Part of a small language model's weights: width 896, 14 heads of 64.
MLP neurons of a small language model. Each row is named by its layer, matrix (down: output weights) and neuron, and shows model dimensions 16-143. Each number is 500 + 40 x the weight over its row's rms, rounded and kept within 0 to 999. Numbers have three digits each. A neuron's up and down rows have the sign that makes its largest values positive.
After each neuron's rows, "raises" lists the tokens whose logits its output raises most directly, leaving later layers aside.

L5.down1715:558510470478454539540467488496517521467458540499568497552444485430488562548502415504497509583480542468488513484450458520572489426529500508447476565518449490442484490479513530506531456585525471513564514493383424468468506511513486485542544506472498521538451505466528473485515488486525429545477470473524532528471469487463511557466478512470454506486577500516512484498470481532444534514491
raises: " chief", " head coach", " vice", " head", " Head"

L7.down1056:489451506522491492526537486528433506482532478521425467426421519513523515551479518503477528542456453472486537488507576549477508512521488529503513462538574528477445537482454513500551503568501487540427514505541536534557527558509527497504502480544515492550506528500547479569493511500534507478443530465460515466454432474512568514492422532459523435478492511580516512487432483587515520443505
raises: " help", " prevent", " provide", " address", " match"

L7.down918:499487471510466518522486406477462456537505417417511503537428416504498539519547501484508545575534507507522557542497534524482531530488520550514467476421505579510484539508512564493468493501507470424473565512461541534491533492399471515473460469491556481512513486487449479571429440583458456483511505517443444486502456511532513507471491464535523541555536569565470550579523484479489520474446
raises: " and her", " mother", " husband", " to her", " in her"

L7.down1860:435509467536557480471528463499525591567466485478514481516466513555536587486515543458488535486513583515500561536563504470499499491514529484501529526517500535484516578509516605484523504466547550500512538500481425517488546451498472533464552518460463540554502474496530496503461502532516462458497466507493528465469460544494513485437490523405547502453561512495436483445495466545470586486494
raises: "p", "p.", "h", "e and", "e ("

L7.down15:482483565563470481456533387490474585495549539530562525567472434489500479539547443532517425569540482529515495538483486456522452457476593459507496533510506466520409516530443512457516514486487502399460514501424443474506542508430508550482498500511533512473550499525475529497488521462466488507454507559532462516454500598502514529474455522466498534580516538455460568553492450533529540496479
raises: "EN", "S", "EC", "C", "H"

L7.down279:421512455485576473534546517457502507500548439538447523466521536486487510480484540499448557553471594552540455538492514508588519493483580549528450563488499510510585469480454444445536548475517518514520505409501545495497556480571490528475465474531536489519482447535500546430451492558518578524553470477514511472489483514591454560482469519497542460430528554481444493423464505541463475492501
raises: "ational", "ot", "otes", "orth", "ew"

L7.down2227:482495511508508579437480531543489503501427478539493500467556560510437452481569572462555500554508589460441479575482535522511498545560501479509503555507504558404440446553532529485429499397553492551444446422453503522495445489490501487521449466530535470469484397459488527527485534507596500448537497510529472504553481461506459501516529571490522468479539475481472500462472575548483577419546
raises: "ajority", "embers", "usic", "ission", "aker"

L7.down1626:527503520520474487461449481618474504414507517498513535454475441494492560504512444433537594471503551534468489550470543543492546558529511538507462494510558491468517481520498483465384479526506554586505529483482570495443491452511524516464443496452512570494460429509506537482486493546542517525521585473544528490512566485509471509537522519545471492516510547545476503426490495455503544505472
raises: " more", " different", " better", " broad", " less"

L5.down99:472509538500602511501440516387464529467463474469505528476489514508534523487467509477505536545490570493543430534424507472517433521447458532570487452484495514434542527589445540471478491591518496452543537510482553490516496437514470476513496518490451519542441471394495559478461473504475420418446383500498543581496550539520541491504505505457482513440530430446532540447439567468477517551547
raises: " they are", "ever", " it is", " they were", " they"

L7.down1534:516540537532428537505539568521470488392508477515516539478469523457454511527518445505518470502452541489467443503505496432509492527499415506544519481524487524460451520514458529491513417455430491479504456516467564508468531506584465543558533506453508515520521510502504579569556483480529538475503525519532498504456554556536535592510554510469470492469463564511448471495503469476387472523491
raises: " however", " upon", " since the", " if", " since"

L7.down122:530498568544487470478490481534453515453477509494525558559421494486545543482502477470429516486495509538491484498506576536595480454543494514527522517397536472462558523557502534563468524476569522454511531500388517543466459471533441475505572476497496497468541513450566456562496523450503480489511516595561493523572484495462571565455491466469517481513503504501472547453483507449511468477519
raises: "ing to", "ing a", "ing to the", "ing", "able"

L7.down1015:464466515453502508486486538515542461499456417551485532469576497521502417487585500466463499514512572474475560574568467480476475510504478554550560501537516518498444455535524478577479548494535481488478473530463530498483513455416509565519431522541518454530518503499509480537459481425494483450493515497543509479455394518566550509460565441538417516529489487474526552484454493471469513452435
raises: " hospital", " heart", " sever", " Hospital", " died"

L7.down200:511530479417492536604518547531554484577532486510532534499474519527562465496531560519526505558502460484445478564468521496369485500531498486435492502548567473553442534417411506514516529486490471613517519484528472593504425545487475505420420541481524544491527514480500463573537509552491544501478531554495460535509479541454541516540449463453473541429458481476514515555500480512462466524539
raises: " continue", " remain", " serve", " have", " make"

L7.down106:525502476481462512453519526554505512543486478505404492513467500493465442515506578513523465411497491505495553481464480537454498440588587500479524443469511523521476456518495405503403432523503519555514517488495586461491492561501479486429538533431481521463449428482526469557487535503506535520424596540493574426512434499567521515471530474460453512477505422456522490518530578500479497465455
raises: " medal", " med", " Athlet", " medalist(s) |", " Medal"

L7.down986:493512540490456527427458570452495485432424443457520518591437461486444458509493476550470590504538485524561510464490524490481535464514373451457487488507507582530520536581431501478507453459440437460554484468535506499573438482464516461508566516606472481475575546443507492518430493519470547507500503426493468462523474534480529505495468525510504464437531531538513561405435486460447416533554
raises: " there", " the s", ", there", " the c", " these"

L7.down1887:496472530542534510521502538461566522482495466463545511452465529524502493460493514479523550474499508509418499460520440519501544545449570498508518522523524490508499529443440478503490449509447453476426511474410429557521572496510537563531510532445524500473464532573572495497496467496449473518485551567480499421504570429510496494496502465525546543478514530522528491445500500501488513536484
raises: " total", " average", " number of", " Total", "wide"

L7.down1268:471527521520536605531535515516509521433451500481530512535504431560557473532541449521519479430493482422473452522522518511551512529578487491560475470588482445452528525507490505580518479484500452470544488511468578463529511539540477494497435560520444448494519491463552478514448555495486536513485503564515443449520543472452513526487515471494481510586528475485560568474477502456591536519480
raises: " lack", " conflict", " quest", " problems", " chang"

L7.down217:542502525564548480492527485574456423497503527495483498588524496523457445589563494453454453511585472483460547503554474518529489496488492462495452592534477480471519399459580520484449473473545525499485533426523487508537527445515466509498484477429521543491501521493536524462520521602478506461459493461501533468488549473519500523476481480489561422526520507533423520470525515515522523490506
raises: " Europe", " United States", " world.", " world", " countries"

L7.down1864:499440462457538500419465534509488470416491462491458562548386446449483516548480456553469432563460559529518515543465541556505537545470559491514463510514561550525495497514504493455490484480535471533466488455484470539511553499566521548505476510498474453458489581445540516524488571495444505485464567500397538489591494515431443578525464461503544536479555515484427555529498505449543432415549
raises: "iya", "ita", "iy", "ima", "ih"

L7.down305:541583482503520505562502492486488450406491550587558493432530507560487520462415498457588517525444531519558493535535481472454470530453521539494526466483514447453511503595555498534489498509492507535467498549488531558548549453485526537548455489555530518459483492500463477514532468531465440494486518492473569470539559504588557487475519499527547503435423521521532544400501528538523528431519
raises: "itz", "iew", "an.", "an |", "se"

L7.down681:565536477535529490532450535467537474499555471493502496458493490517545480517480486457451428491484558519472464514495556482482482566540523528440540492508467535533525509512464536446482491420458441469544517538501451508535523513600548517493415514514495477456516515480535558427454554481444456466530558518572416502477471523559497591514487545533519538528511580480560559449525533477535504464497
raises: "board", "iam", "iance", "ip", "ingham"

L7.down199:515556469543496529446488518432514521513530443435537448417507519571455469588495448518495505446490489498581454442478575454519485516466487569478484492515482455528490594603499512457497572548522498450435492523565471425437473519439500473493541491465437482485468526523400458455515441447411476532590453516526499508503496533525504555482467514459518536589469499507473486447476457537461496545463
raises: "kin", "ev", "sson", "ck", "č"

L5.down743:478568589476480461507547593533565452505441503522468523516495485556454437525428480539504445493470485532509484465504440521503530438521520478480514474533430517560476523484462458509497467465512557565565507589471545437506509478476489487487433451497431462469503469481568494552522434470445533447470562508586550514497479539558497584383466603512429482545475495538450510566486492529504548503501
raises: " red", " green", " white", " blue", " White"

L7.down1908:493510516472449457498513627512510455571437478494476507500531448461540532542472489536505507534489518482474518449498470529484505491474516566533528464499465516424440540484522530475554508528432528480496531448427453556524508493542548522540539513559380533527515567476462442498489533473421550464509493497555500506481505475527489456401560506508526471554423487542535595534424425498470565440420
raises: " visit", " stay", " leave", " night", " meet"

L7.down1231:447497483516506532450548464492523477503495518511445484551439438585536514460471494445543492547527480493444464480560534449625465566448531502514566500555517470509493552493514448493520485461503521435529565512522508537506567520508454564463518423459495490554535582496492475427483516460479576477507494472417468486548496540517505522573481451504467509476460490506409477524464500461537436556468
raises: " music", " musical", " song", " bass", " lyric"

L5.down1142:463465514473529457511481484503585460549580497541519498424504496500486507525530472511514587513488551466491537508501557561526537478524535574490505490506563499491516476472526515485523526557476502489573533580572482493506524581447480496576450527545486523480499456599449483428489527486534527463423469467517512482532444507546500503534506526582541493462439494481533563434492511526487538613435
raises: " Regiment", "attalion", " commander", " officer", "ieutenant"

L7.down1617:560506497466489497538522589497412502569522500512492466487527489511485463548463450477445416458490528441489547448535559487541462496525507509490615464489437457523491541509465502459457494491533520471448473492501561469523468499496442511538465458473526490433456480492512475521450512475484540557494510494491565523521536507530459560518407562471510527477481487479511520476510548445477521548527
raises: "ión", "estic", "í", "ão", "hol"

L5.down2348:449642535492529540451513487511518544430465571465475528547541407480470516585511475518464473463612477442502515451599430472484559490448547478530476464495466501411488485441494486513592447485477505527537466422553528468531494495546521471498567559488468495487487510469529469525474542482480463445505525498485546534567500544520432559514464474502428601586479536530495544460427551466469493446540
raises: " each other", " than the", " than", " federal", " neighbor"

L7.down1026:464474537533522446493474525464521512514497510573474539498590469522477591540511551490503466507417502551482577515508520475490485555481534519477501453545501566493392473570439495474465551465508515476532482474570505484523451516501469593523498459544544450489530447521477505533472445477575513500551514534557510493487503458494499550502509490427493498499532505556541489517466523480524460473515
raises: "ennessee", "ournament", "itle", "okyo", "ype"

L7.down1495:492385502472508553461518481532507488466469520606531478478525477481524522517560509526470544518462554522501451521507500489540543539543547510451551529515470550414590480558507505461468467488442498465509513519464527426477506511505437522443476480584479574492547530506510468477495453529539549532488502472509467459558447454563443567530473536503510501554552520434437507559474515458450533443550
raises: "ently", "ency", "ent", "ens", "ence of"

L7.down2086:521435488517485492478452441527494519522470477494569522488500536514500499458480569502548510581518469484509478479435453469519495480476484491445445528492521533442460490494493507498511485473454457488492499484490519450584458519431504488486465489559514445491529486481435548543537497529454510526527494553504511483633524505508534517459474525499479497482552491437542588586437498484486503504496
raises: "r.", "ost", "ich", "ean", "uch"

L5.down1909:565443475462500540524536459522548433479515524458530457499433507469483496485512499557530487526465556493464513516526521467512512453592529562475595508509497464543542475466494506563428443561434480589478420469492482508443504491551501429531469506536521551399506542490461503517416496519513503438565469441482423515548469525545527432494464445477487461549516581507503540467539531447487560472550
raises: "hed", "hes", "' ", "here", "pen"

L5.down225:445547599527429506489500455492461520486496517497549518390530442469550405510478544446534590498559589591529453448542508461535554499516540529502534498509533500508490490517442475511464514564533427464455598553486506482436498500538471531505489458522493523526522395512545536496546523503538538526457552453499509456564419523545508586542409501469493517522564485550447458521503459562518531574465
raises: "icle", "icles", "ientific", "ú", "ate"

L7.down1138:454506509472487482507464525476465516500489527573496434465491456494435538578547506502514529523506567510523454516595467321465520463491486466526463513446449534533545494494512482493470428482470511444447507498494487513481490572441517481477539533481559485517480425498494504525517516457518506463576507538529543511482538501606460494453560429568457502442531525571435462491504527459470521474520
raises: "itiz", "ycl", "ele", "ultural", "ities"